Weights of a small GPT-style language model, trained from scratch on English Wikipedia: RMSNorm before each block, no biases in attention or MLP.
MLP neurons of a small language model. Each row is named by its layer, matrix (gate and up: input weights) and neuron, and shows model dimensions 0-159. Each number is 128 + 24 x the weight over its row's rms, rounded and kept within 0 to 255. Numbers have three digits each. A neuron's up and down rows have the sign that makes its largest values positive.
A block is one neuron, or neurons of one layer that tend to fire together. Before each block is what it responds to, as a language model described it from the Wikipedia text at the highest values.

Responds to: First names in name lists. Person first names or their final word pieces right before a surname, often in tables and lists, e.g. William, James, Col-in.
L10.gate0:096165169090166084104123126128084097154144060108145109158110152147119096120140111111099135144145074140128132091165114137139129141125090168163130117089130144128143104121120116164135076154145130142113138134159095124120134132093122124090095112118102109104147115164110145094118124115106149137120160115107081165132148092163111151110148100098153107158122145156140124153122141119123116139088088142108110105119102146096120093110068133134088113103145117087139147108146099147150097143173158
L10.up0:165123125129172127133127135128147150137139078085052103147117150122169144127158135130162109138110145155108105135083111150130125159083162092155129109118149107103155169139098115127133145137137165125132129127145148118095127121120134127098137150138131108118155127109136119144109108117136153150159099154105121135119108122132149131142163134142137136143146158140123141155140135123174119113111125136119157112152129132104093109142134142171112140098124136137137107133167189126137102142119148
L10.gate89:072081161093088084083147113142131095142180137088124143096126149157147143117134131138136109126126142136141141089163110107116150135150113077109145143111129117149163135151151139146119132195158135145180097152089147111109157100146136147125091125101125161116126128136091087148102150131142133159131120146130139132125134140120111110131106131115128123135124136115134103156136113132159095132090124151102169128137145100089126098184087157112119107168103166157140123091143194124170111152112104
L10.up89:135152129117090118108146132134152093165114109124120116153141157135158121099092135100123112148159121139151139161147103105122139179128106097152152089148147091138138135111127121131161102103122143146150121151124126146107157136168115117114114123085113144140187081122150100123138132157073106107177186114131094121085132105126085148128142122106132126112153141109119126172108146120169074154090164113121118097152144132117143144100141127139131097150138110102136110128144154088123124133182135
L10.gate301:126137129079173115090110146117099129169136059120130116165099127152146132125131150144124114142111140142107119127133128117102132106114118166168116109121100102150183144120149145139083143136148159180141098125125122148136140161115149118107087097143187126101129127163124145084111161092113153099107097157093079113144114141170133153126150131104123140102142115064102142140115094118147067133141127147107110165117077147140130110115093114140071099112150135104113131104122159112121116138138114
L10.up301:105144175131134141110141090127109105148130102079122152107118137151115060119138118101144161157106107145127100111134125124095098116117148153134136125074134107127101134145153154136097112127110140140126108137115119132119123097132134129130103151118100142080161115141109124134138108112139140106128152115139155066157116113127152081137113119142194158126151151138125124124105144160165105093135100164111102106128126119153123144106117151132141121149148103116090081101145151105110151186134135
L10.gate445:152156132118105157097126148112129127133130155131150115130116112152116111067147121157109093088127132155109150151121146147133124078160109163120152105146104096124133103156118114102138121121143147103092089158101121142144146132171140110094128102163104127157153133118108133071111126117123083107087107156110139139126158147145143146173121125186126131123140146106155102131069098115101133130120135094156112127100159124171124142192106115131127091130159141141121117139144148181163179171127142
L10.up445:113141134099118134122131104134099140103165122158134122107111116124169093131129150132146147117141141152115102174124094135105163124151113144139136174150129150141129065142094106163121136104127146122132153131116191139141151136170145151106114082124155140126108130099108121149150150176096112130128161157143112124145102100144108083109155134179123140121140137122088132174142127121167125132093146141153092113174177128093156103097102131130096184188118146111110115119105106064124107107091139
L10.gate771:099117140104143109116134118144082112162129115141100142122128131126124115080169113108127071103095138143134116139126075118099109115140125141168129138104132144173157148143112176138122106115141111091145119142136123120150141086097104115112127074109149139125124112136105118149113141125134128106086158110152100160133121158115143112125112124142087087135120150170104119124160112097164089137081117120116134121151164145153172105121150142103135123083127107120164125154147147117150083123101122
L10.up771:100103111107165140141070174119125110135116106109111118208132166119139121088147124140122133128150145136124116146110100146148083101126123111127135095145118101182096115146108124126178145151181127140119106144107150091094144152112102191108108069063133138094169125097179129108131127154157148094114129137114140149125112162087125087122138129101094133086105128141156131115133117149157129120145120149122130098138116136107118100153126126138105107081130134085132130134100172145159096105137120
L10.gate813:155144101121119117141109112199129095146091143119168146137129136139169150092194154091135100120132139140163094101134147104123118130133137158122133116097112169128098143158146125081152118159159116159085093137118108168135123138126156123100107127131094149150161137159103107117134105159111111105119075136121134099182113118126142150143124125098146134113153120103168133119126133158100142081146126088111136083154126173137082121130093103135077078143145127073122088161098103101085102135102122
L10.up813:099135168136107128097166141138111125161124118150147142146164154143114095148114149095144111157120122111097070130128071128137108108099162163155125125149108117126115142120144120131116138096151131151124137126120122140099112119128150121131082111076118092095099154115117114121153108145103153122134125129125130124089146182115140125104150134142126109177170134132107150155154102168116114154093123147109117137121130138181196108139127089127100167120119121155111132101086190116116117128113155
L10.gate849:132113159142126100134138122119125123087154137121090166091150151133059113094115155143127072085129159107138170135151134079121147106159099117112190126125102115115126159145158165128104142162089081101116124109116138150134152091145188152142156132100110091088123126144111154163138102134152204129154104106130164163094110137127064093116164122124095073104110151121126139110154097139094105147111111147120131118124125092102138167153131100132118112134087133152137136119129087139110094122131121
L10.up849:123127123163109115091134142157119091131178151134139166135171161149121130139118121105137112112101153150125118144141135152145114157161122125133127063089105104157137133118106130174096095130131149129121087100152159105133152118195101152134100133135132158079147148148122104137118128151089134126138140140131140156140113126139118112155115127142114100113128103134111122153125122137158172166120117154071130132144141157147163137103122111137114138117125172141164144120123079122113143117082136
L10.gate941:131130144108100136127113110150158162111106144134074153161140114124145103114143104143117100103108100098156107165069139113135118149132172177120115097116136142149156160144115131131118114156128131127115159144106162124145159163136136204140127098129114133113136101149141144116129134168096158130127096160131134137139110154120136164146124162135139118125134133159130120114123112128103152174093152122147139133109128117119137138097108110132111093129099174172146075141134144119172076128132133
L10.up941:097156145119135114127107096147148119112144131095139094150144173109135119164111123133094128138147109136113103141160134118157144129192125083119088058125153138152115118136086148152142127094126152116127108109154126187153143103168083163113147112151136112141122133193143133142126170089137149098124099141078142162108178109139123088131136132170121120090142137132151130123094131132119155140102145126101115101107126135144154111111101139163116133121132162111141128130135100079155123131164171

Responds to: Biography predicate verbs. Verbs right after a person subject in Wikipedia biographies, where a role, degree or status follows, such as received, earned, was, completed.
L10.gate10:151104155166194129169119151127116128151128153114070177135121097101126160140101158103117146125127170146128137102085137067118136098142101100094184143100144149155149079095139138151132152122102175101169130114112120134131138145150064121111126139076138119124136119109102168119160145099179116161128159140145145108161114167111119089166110088145097163121129108118126160100121138126159130144126146153075137117134117141094135099125115110124162117125103107126109143095150149165100110120105144
L10.up10:101131149122118130177106107139165132161174113151136108140129114137178155125163120129190128101156140121130127096087132148101126138138159159100145101123160159109140110119118122142185116111103099194115120105146135131151104114162121087164147082079126123164097158137158093152106127150133114143122113112149127131096110103149093146167093155090107149116127140108141080113152129117143141128157164121093157112125172104146120148180133169087094161109112108105126109131117114132121105181149167
L10.gate83:175146106123192132161160115131089132132095118159100098140127125122097165169139144116136140128101111164149110161160153159111139127098116143111125095113134168142142118117128137113163127086134120145104155125152080136123183151119157070153099106148168158141126136147142162134132111155133063091154112117134151123110151136107100097113125122134128132142121151087170085163142138122130096121121123165112171132162124114103141127134166082141137132126099128142142128133118108162141119128114139
L10.up83:133058132166103128143178133135148145168130142120104132108134117151154132122128098141151104142109099137117149167135117138109105134108151135133133131141176136148147091146134116069140106117140156136129115135082128063112139138138077122120165114148156104128141127120095172157127126114164057134149094141168103136145142161099072110142102124095129124154120145114128165116141113165154131130184130132119162125102127141115103130102164187107106132114113117113144142168156161097149168153101142
L10.gate112:172153129129123160156152119121128127164136159115098104093142085133123116143134113130153156118114129135140110185134151117101135132103129227121120132129143132122149084100131132135099123144157122165115104118121145118111147147170110139115146164122144090146105174125118140105143138136142109128147135141127076107107117143089133117113097097166118143117148139121168141144142128134162167120150152141095142153101142098131137094131119138139101149135083102152134101132158096100129127129129105
L10.up112:158138164169114130142128130129160125154149147163158140122164167118123138109127113110111130126123082130105138088134108127106131111159087130118089139145160099136134063130107159116098101128108101127120128150134129115141143149090100155152138107112124140084113127140115136138140091103100090171141127158122082129135125140163125118123100154107102152144174148114159117153122115126169106128133183170178102143156115104164096133095161152083085130155137091161138100164111100109109145115129163
L10.gate521:180121129145126118101192151141135115139095157192084149151111098113116068113079145100136125155115104119102143168160113135097129127088122116102133147169145126118118133143103121123108122122121132126102119151131150111179146155105148123097102104173122133156136120101130145161142127157113162137117084096137139136176087174149115157059129145118143122145109113134156084157118139139110148143156130135146163111125094169160086162109159162143128100116127144112137128130108122130115122177094175
L10.up521:127143111119100111125116116099080119147134160168138111146151096158138117119151142106119133110128164126139106139121152141078165120115080136151130124091120157135100104141095125134131113145126148163130113120126163128125139145141119148172132101159129143120186163140167117134125174137146126151149172134154141102130120130143135101142147174116089108106168093112173078136172128138137126149114109145110129113123113153129116142128091099148141170138114086095106060137125109144125136101130155
L10.gate585:181126122113127127164102128135120111187159089122110141145148098149060107114171131119155125136152113146170141139127166136150188146116104188111111156111083096150153145106117167111181112137095124149133178164162126159124138093192078114150141179092118108136114122132098126135112147130094102157114129111119100148152157120144082162145075137137122163110167108113132151101088126139122111138112139074109169129114152115116121143141133113106142168127151102131100106159144117100149161126140102
L10.up585:189134141134105168128150103135144114152146150073148123154131145145155130158132082089135149160158153128123119138130164116073173150132140142155125087110189085135146138140094132145143120166133145138157138151123147138131181118166112070132119131147116139099109110157176133116134084139126105135120154124093100149115127124145111141145148107147075136114141148076122148173139145116142151133102118135111109117154117086144093128113105162135110136160122128157107133155153187099095075129144158
L10.gate672:143146119120129130135152147139107153133137146132095141131121138134107158169073109138150139096129148139124106138128110162136119143092108186142084161141167122101105125131083133164138130112122119129158107156088140134103111126132130177119112093138117092145117093118124117105146144106113105130102095120123163080143116137097160136114110088143099141088137148105154181138163101090128137145134127125095156179120167109116118110111163071143102121135125069132148075163156087134128120127170146
L10.up672:174110116103172131116082126158105104126136145095114154121113131125114157116189130134092122137122116100127137125106137101139152081164097124120112116162148131108097124148133126115073132096138144123183155157124088093133136120109135107153144163132132127151137115123153122140141077147102161120155136168093117096159146133111099125137134095130094123128109130118074161146169116157138099182130162104148113123128119121123146157130105132115103147104105090108083079131127120143184117116162143
L10.gate780:117076126071147130170113118143131132086123137118121144108102111138138116132103111143148122163134165153140090159094153124147146176123138203110118125119131112140159106135067152115063135144119155139116141117134138112093129131122132144117116134160138111111183122177101134162149115158132140146135105103111124102105112104114100096132099097147115103134155136096154121095112147180135111144130131086095117069057128072141155128106127095139117157124143127167180092135175152145096169125144113
L10.up780:147174077129150133144108119130137123136200120122140136115145078103128136132153158122153118118157152131156101108139175102134175156139153024146113132142137085121102129141111129110135124109161121123114129171145104133108148083163146127135122129142189177075153092123115143095159140130150136126110080093112112089144113112122100152131185093140124167139161129114110157135162141132127127133133106126139147148166140096119105109115141140147102103112093165102094145099130107109066164151147137
L10.gate785:162127115113139141132141175091137171181106127106122104133134115147090120113085143121130131120163124132140113133106151125153078149107151127116118143084173119148108156131147136129107137152136147094124149123093123151140133087115096152130131136110126129123127111106134134159158126139160136093116153081121096096124138164132100128170145120128156159185128166106134183127129166175123103165148107157134156110164117078116137157091119169123131139151135129138098094140134160113147126101129136
L10.up785:145076146168165096186125119134122176172079142144147120133114117144119121123094130148111124165171133162116125086116111091156129145122149094099122077145125136130111147108139132096127157131125156088115155133105103158144134097122144123137165139148090110079165135126148124103144112119160104132130144086149139143165122118096132141109150144098131086089110146114133152190111116080145093128127170142129112132099118092125131094129148080103144143105127111074144134168128155155128138131105136

Responds to: Degree-granting institution cue. Mainly "from" after a degree in biographies (received a Bachelor of Science from), plus weaker year digits and stray biography tokens.
L5.gate1:159152123143128153127167189119131128127123115174126137107134126130158143111163119128141140141078133143101210095127154103132133127143062154089131120140130133158127140140138145157156138111128114125113125117098124116138110127121091119108139113081117123119114127166126112131173161120113122130109191118152107132102078135142098144108148111091135094128120123080125136121139152134098129140126117154125164110151143097147108103123144129144140126098129118075117115134148096075090088121151134
L5.up1:077101143130159115122113111155141098136154116156140121115140131136113112148123144129144134098098106180149154129127138134089112139134094097123110151133088118128097128137138105124145126133133099136147174156153141136142111143128114108132121143126134124128117159141130149139170130119187090150175149137185075142158119119126131155114107155133141149145176168104144110113110109133176126103142140112132092145111148124120119104127121133147153152149133078126141118145111155100078176147065137
L5.gate320:146136088073116126167127131153159113136162133150122103102161115140171152098118126125157094147138172092116086136132092131088102124200114144144114147127148119113137146061114100129144141122134168157128162108127141127150095126151129110095111138117135156125116149135140182097117153147108129154139137126120075150096102114128145110111151138165132110139127103148149137144090134170163123106071108098119101153093121118149138127162098119148074147123100109155131130124123109148118121150113129
L5.up320:127131131133123124104131104151082120133178154155118145149139113117118140138081171119118158194124105133146111148129163109077132143124145126115156121163113092132138102077084149140139083133136116172111117159141090056205130091119098145152154127154132152113153067151101109154155097140094152129129141099131179134114147111166101147123157094141118152169105137135153092147138144133128107165149126128154191102116071125156135138106100111118109150157152110101160154169161125098155106111117142
L5.gate484:104141161144111155126134109139111118139160130151182112133095101138123136127096161137149155124120112086126122106119146112097111145110051150114168146135091114130146102129121129123151124128123165125114132095131127150104107141141189187134085145143133149062143136103134130112133160133147173139091095117118118154109156128124079140119141155113112143115142130113137114136148098154149139130138167127075126154171115161107132152135154158123096087130114092101122130151153117150147132137116168
L5.up484:155134127120155133138107105138131114128169139073116131102120133176128128119129142160117101134167110110137150132100125105121068158112085158059089128155135112123127130088121131126085133139077106103075107120104159098109127135110130093109169161121138088111095125147114166131158108112141116143140146103110145118139102174128156186147128136153172092138124137109145125140119120157151094125140085099096158117151156126126134087149157157148091153130149076117138135097089122171181113159133123
L5.gate577:174176142123108156139128127137161106112132138101151101135111109118128159154172051138139102134128128109134084134135145140134149122117077144090110115155161108162147122110151109119129109128106157125134110169152115147130157134127116118130148107146143116102100120137111133125172130125119059116125100094114058149118082150126135134140120131106114154123082109035133094101159149125145097114120136094074097108142129103106122110124081101075137131131130137188086105156105121157100146105086099
L5.up577:115125140107130123166125110157082105119148136088104077122142128126172133114132083168103117135107114117111114122154101104114108108062105150138109100120146137130093156123126141122191110097150198139109114131105167139151156131164158101132134129148153138121129113162129153104158123124170117131154101157158090128121136144127102162133106100120090094140117135125083116121148120130123110102118102117139131138152098113176145088121092135145162173155088100138158155196128147132147157148129110

Responds to: Units after numbers. Unit abbreviations or words right after a number in measurements, such as kg, cm, °C, km, ha, miles, points; also final digits of numbers in stats tables.
L10.gate130:128160120117144127126149110129148109129104083144134113129110152179148153125122146119115177132144152135109093139089134087088130137112108114127158128117120119125140102107138094134154151167166160090092105167114096152108154159114142111092140152100132135138124126135157154141116146119108136176144129125112118105156108119123104141118114127147127133114094162115127099114138135111150150146159090155101159130134075124118151123171219107119106107122136089119136146121114145139135134126123156
L10.up130:155133091127121156127127139089174111147155127153091100109156153139129137046116112112144183095100160089142124117107107117121101102164113097118112122089142139110160079126126136126118117090117139137088068127159138180096093134136124090106131089099133141094113113137091149136108107118107141115121099122100138151115111128144148107125166096101122113139155109109147141177109135169122144136104104105120165088155159147124114158153180148127100161170121097112152096115173150096131119100099145
L10.gate346:120126118098158141151150165101116124143143149138129130090130109128102158108092139106126134159126112119139156108119163105158128130100112118153114087118108172130150093117136081129137126152097163105099118123143127153138105147094166119117138134078145100120170100135146152116123099168131176113165116113124175131131154130135114146131179115135137128105145119142155120108131113143170130118098098098125124112130106089074140157118123084093095097143165115083096128107056101161146147124132158
L10.up346:086117138173139129133115129097122124113108152114171078112107097130112149155120127149118118134133148098131170096119133118126103135108142111142155174168186148153115164111142125133142073137124166161119094136134111132153101155124151147110154097116180136171158148088157131106094132177146095106105124130146144099121135085150112151133169115100159128131131112106109140133143148115169108121136117132118110108088113120107109147128172116128160161157170118069105105116151155140122125092129096
L10.gate349:142159112127115145148148145137151120145126132128113121156143118129117083150108102111085118095097125100110094120145153132161140146110146167128105140121112126156131173153099124139133107128148115144126112127171133130130127094123126122142096143124113119135122125168135143108140075145148137153158142135100071157148170101123165135099192173137111126173110181147153112117130138142139111166115123119103110133147117148094116152109123140101112082100126134138168128170106123156105134119114137
L10.up349:103126141146152138116144109117093121100129120147118158130124121097130149124134157087097153116128135079084130136117115168135132156123175116102166141141100135081146146132121103130144108108104184125084088110103141117171159090136101124156120121107125139131121084143158121125156142074142086143166127082130109128182158114128107103126108112154154138111182144128147174137142133162085103128164097147148117124179118124085090115105158144164121178116142149130162127121115123103113156129130082
L10.gate416:091115131112153113123159151169144122131166122087129116172150171137134178158131131149149084082142131128134113129149139100114077124097133152134152134108132103129124114138158096075131129106078133146119120135136143077121135146125139139097089127093138119190132069129114112132110105109085151109080135114138155143101162102158125127118155161143117132104129134148153155123086121121131164149156069144104101143144166128121147153141137134144111111117151116136137155126114182141117105130138072
L10.up416:129118156116180144124127150119168128137155129137104116140142124135142141113120130131121151116117168108144138130147151131156116128097095108143116111156123157139126150107103126141090110135135106115139160186113089106121143152122127138097137174074143124132151116145115162111082065089130122085094146132110105130129122096186113190119146129094142094128152121157117146146140133113136173145107154087133173144136100153101154096151154083135110126082150103128113109114140175112120104120134182
L10.gate422:147142115111167112161138126114125098147078126141102095119140120167111177130128153155109137171139114189109134175082143150141126161116119138128131141106149139142123139145127181137136129169124122125104162128122181134140150100154141149115123138069143128105146079137160135122130096154140137116174121112084111112115085148039126124118096119157148092126120121101109148120125121103147133119088117110143137113115155130150151093122139099114122083143107106133134160157113136160119092128130146
L10.up422:166101143149172173145119110155133119093108119093150156127118107160130128099124102125122143168102162150130129088094148114105122103165136134135146125152131149114153106097111161135117141124093123145133116131133121121096157094123178102173154113128093147109077140154123168097119120112164123109129119129145171149147096148103080136108099115045113127110111147096111113122137110123182107136146121141134144125094111144138170106147127092117142109156141116089094135141183123120153113135170134
L10.gate463:119117153096080117146089146150066117129138116159140074139157109122099131127100135108114066133145162129124127075106131147131131156127095115115133132140115115115084104142110193180113069123109128131136152115130117068117128130119159089152125097148145134112126142146124124116124148152136105109133092137112103167128150121117132138135140159152129115109127141131149135097107136110120130147160173151149130148120152143108125122171188167088149147120148139139139149117156124116160089125126162
L10.up463:136093159116133127116149117113136136141106087127147095188170077129142096064145158147150156104142093111173151130096103125090119117072098154167113107133138120143123099105120138106119114139166153164124143129120103130112121116130105134140113161135142169131143143125125143143122135118136163162164132130115078121173155152155112137126121112132139102115138145153098158135131175105115161154054101123144125130163130118113128126157129105070123126143136103104159130126129086113106153142110104
L10.gate794:115135131168104103105130130096126145143090154119138130158161131133159135127090172167136135119141141132141123122167117126098125088091150108135111098093139138127120107125084107125172150122140122149164096149098158106175120124123142133118121144122118142186156152141146106134147141090128162076145116112126085124180135128137155126175126117133123113189070131124179147124146135111096122143102151100142133098123148081158128127158138126148078129125162147161130145143104148160140127143080140
L10.up794:100108116122112111118128135125151132122147145130122145137135125124098146130141142129155114102105132142118127106140077151135077136099132150129116141137109105145122131087130157112159078102101127174129106127098134107137156185133109118100092135145091133122095141123137129131152109143151129138114125098147128155119141135106122142098137112140153091123148132092098189090131115153143177105139135097147124122148141063127078155114105168099179134079152107075124133128136128119135179095119159
L10.gate953:145129129124134098143147151154138123143131138127081152107139113158138115106108158148120136106090128104119110136146151131129181139102121084091173112079134131133151130152103163105148133137088128129122111112073178130159122155080167142095090118154124139119111104117093177133103111121105151134204121148103143152115118134107140121145111095141142116150121060090113119124106158112117107122139122129103103126108097118086130140134146125135132083118133132127093176141141098127100112152144115
L10.up953:153116104102092125117121125134109148131131089091127143131135079157143114142101142106123132128094110118172125108140129151131149130119115154159149148137157096113134143136121112129130134157101148143119153148122087117105122145097129151072122124104100141144137134120096101123137089142137128119099114112100162129151154103134135143137159140151157113118103135063162102148136179130084162157139115128101117117110116079088149174110132144101131157110157110116123129105108129141153205156151129

Responds to: Forms of "to be". Finite forms of be and became right after a sentence subject, linking it to a predicate, as in but are, were held, she is.
L2.gate516:132105125163133126159137140124134136143129118113171106119126149115142169120131140116106135135166139192168160158100118132102126132140148140107114116160129142113122129108140094146103113153131086110161095098144120153121133142129101143103142082130124111092133134113159188164132160165121112185132146151128151116122090157145103121136146133151172154168140133098126155110160129145123152153140149133117128125071138108110129144140115176126136121137106088140144133117134145117153133202128110
L2.up516:140118137159124093125122123115145107167088095138165099180156123109137141134121151146129138109123127115131157162121140109116113103132123115115115187132121168092153124136131071137105129135158138132135149146115127158135117150097153145130158115139110122123100127105138184142064149184140158149147078182112125117113109142154092119154126115125136132173127108157099179125159134123122096110153179128135162128155147099090123133138131144097120154099139079151137138141149161130132078143133089
L2.gate656:093109132121118087080135150169121127098131149121128078111115091085162140108150097122123118164161102146159162105103126120108061158083176159162129126140144163114118136114143128096137081131157139105109162132112165113142154135126107125131133097135118140146183136115108135120157116086147113125099114135159108071134127131121162152114146116117142121145161164115148131108096123169114065120136160088082085096149112150147184132156161118140119105104107129162125082137076142101109148147170129
L2.up656:120122124111137136132121196124136158129125107123131117134132115145131094118156099110149165123189142148170126149152151190128123119145127101131126136158107122139083161132175099117111108112115112110145128135138171104119155127172126126143153126145132104088157098108141133152126086136137137157135113133141117108142104144120093178123131191117105091132112119120160154123140106127146132133100145094111146112205114123135143162090116153134093169112129135141135108163083120095145138129169122

Responds to: Name-final word pieces. Final subword piece completing a multi-token proper name, mostly first names in lists, tables and bios, such as Patric-ia, Al-ice, Lion-el.
L5.gate255:101104121082149107109137120110112165129146117110106133132113107132108154121154143137073133127106138136142085100130132150110119137188104161137141105102119145155149100153154130183074090127152153137116122132129103119121147128147092146107130088120057140116170117132125112081132147162135145118092100119100114131137139138168134108142151104140144133127120151139135148187123107147152161129085123095153118133152131190161111086170104101096103106107153139143128167122078167098141104151145136
L5.up255:134112129118129129121141157108116144072165137091120115096137149121118118109126126154121162112101167137097107105122158214134108142152117153125105159115178118128154079104159121208122125148141105094119097096116107115134141109155106128086158111111064139119131133151158137150141126135137134112106109139108105176159120130141151083161115096146124130144125133168131094143147122093151175150131085143089162120159117143140108116152112107119099125098149101152096174118084197095137094131125126
L5.gate296:141138102114149122113174103130128118089121090134160114143145133136121086059110125080096121108066105176125098152135119117080112135139114098132109068126122094119095091145141114106131110120163127145103152100148116140113123143132149162128134122102100146122115112112121104120130124119049119117132119146133111156174134138124115089157111140126090093156106141160134080130115143133149126168112113126115088128156113128137128097114069115129135116138110124125127122135104167101147075139128145
L5.up296:156164120124138169095140116149074132152143092111109087152138136107122112101164110096160126142124147132112106103134132125142135128123109123190110141134120123127151163117138117106112145093122141087119145141107142126104129123148104126149112147134163139141093083151156085134086124170116074117118134118153118086099135107141127080102126125162115140145121134137165103153172113114145123092152163154129091132119180119133067076130090109090173158115110150092122153153122142138119116157145155
L5.gate415:154132117152107130140092124096110139166119106111141096131142120106117101100109114163109131117147110156145113185128113149142166093158105116147138131119119121104117099134157087147141125123151172131153124140125120061135118123119115148114138150110103137108146087148173123142133091146114101103137153186122152148158135114106148128162135158151093111135112157143097137136121141148157142123114134206109113144115088126152177076142071137086151163145076106107184131141108153138114132109138155
L5.up415:119150126117134122147151137135135130117137158163151155105124141118130132133171110126164122152108141152138102121143098145106132117121145111113144132131121112116101139116115134133121134151124167150120163127138159141075133113181152125123140107158120129103149125135158138135136168128147084154134128181076081123141169102138104115159131108131109147121112161129155101161117153124136101110167115111172168083135163144137111102147110144113172124125170137155144118115109118115114106164155109
L5.gate452:105110172101121165096103172140133099125128122124136134098150145138128119081117087119095095122082144115123079121143171144150147137129126147140117119119115124127140144112094119097103082107135117104129183105160157136170137082139126130151153133069125118086145167119131115134157109123127151111138087110114121103105129131104113113153086167169146151089093133156174103158136105115176107139130163135142093138125107103144109139138100122107104122164154104160137153143128117143135133143129166
L5.up452:101105106172143144132154103152138143115143162145131086113123159150154168092126126117114119126097079102165125098079152063121130132170127138114115111114109155156142100074104133199120124125106134103132102133152156098092120104105142146133149126136157140105066123122125132098120135128090168145123116141118140113109140124143125148135062121156144159116107151109104148164163119154130053072185151130118093150165117136104125097158107141082155133112106136112103158147146136099132150112142121

Responds to: Digits inside numbers. Single digits, often 0, inside multi-digit numbers after a decimal point or comma: coordinates, measurements, table times, such as 6.0 or 1,300.
L2.gate266:122109143146142164164138136164161142115174107129158196118115082136148143108156199131126149150127121134108129084132157115128122140147164150133075142155135115119097135140133078172138175159095148090145148139139110125143113131117117097147150126106153121152122053097113086102132138119136101106109090119100130120140084116074114117111115165083128137113139097129151129115092135148091124151143119120130092124103128129099113153183161136141106116115129115102124120085097129128156104137110123
L2.up266:151123084086111146119132126123108099124140096143140110121106141126144129174141148135147144149127117126123131129103108113135134140108118123106106160099112111117131156118137096117135136153163106119109101096068160154163133132134118104128167125099120120142101114145126123140178105129162131125176127111071092143173121121089112129078103133145177151136131113115145113115098156119034131148083117142144123132154115098087097101136125151128167119160125111128197140134164123118142153158132182
L2.gate523:119136124144107145158140139072109161167115149124149137169106169145116144137166138163113103112101134146083141115171138113128111149118117119137135137135146151139142155135124076123131147114079101086125136148114141120141147133143137116129154138111120143117132108123112143115179152103115134155138122101105119094126127151155110156116122120087110129101128150119153122124082174099105157165134158149156156145188142124072119125129133105162122105120109117109167143128108117130113130165145104
L2.up523:129159100118155182154113144122140152166124142138146178148113141121140159128169125127123129102095142192102131112109131115163137122132127112110103131138127122113157104106138127150164127109136140146077130111130164145160133124150151108159124117103138118114142110139102107114091151148116112133136107106156125098140139148119082146130129096132116124137110139151150137150118112165130149158132102104136115125143084159107118099128110135079165144169101119147164150148132107100107162154139143

Responds to: Personal name parts. Periods after middle initials and given names inside personal names, often in lists or infoboxes, e.g. Robert H. Quinn, J. B., William; also U.S.
L2.gate176:089124139149125101150112135080124103115142128116092134133104116140129127086122157109115152192100138133154151186132095139121128141138081104101121090151118108143114123167099121084147069153155135124160123132116085090155131095107162138128094139122116164112119076145090119140106126142102103143111103167167140105122135130146127144106120121127147129117125110127152136118118150152134139134095081084116102139136123107203117125129129144166121137159116157125117127114127149133138123097128082
L2.up176:095145165112128087133130096102113080190115127116112117078134153127138102045133142093118142115130122114137106153134127114125117116200157074087115093096145101153131132117136090137156090129094112137120168115131090110149151128125138127123132098110123150121124113128146122156108146138099124121106160156129117121148128130117136126090114115164145102135115111110153113109163140113141116144138062100129113102143117175153118130118093161164125133152126147145130171102139105094118104114118102
L2.gate556:143119167124088103136119127076183157133163139117149159148081146117115140127187136110139138146155120120162105156063120126163096152145083158131144139124149126142117116105115147102148138111061152120124107113139114166138137127107133145140121086138099089115142113147131112157123128141124140106101134092153103166138123118133139174138134096141119127093115109112166149117139119151141129122114125121086111115155097129121080148079153116134121157128108143129119161111113111106097163120123100
L2.up556:129093120081134097154109141098127154180112102102101113129134107123185134147176144152143125099123104107125128124128140162130109171153084159128119145129120145172136100160130116142100133115125142104105143126153131134115106114144112132160113121083150118155091134093154102138105131154165084137125149149120080149128168145120134154118175179123083159117142109133116106129098133100118117122117096102132133136086129150129113118075158098149117145091118125114087119139088115131166136122110073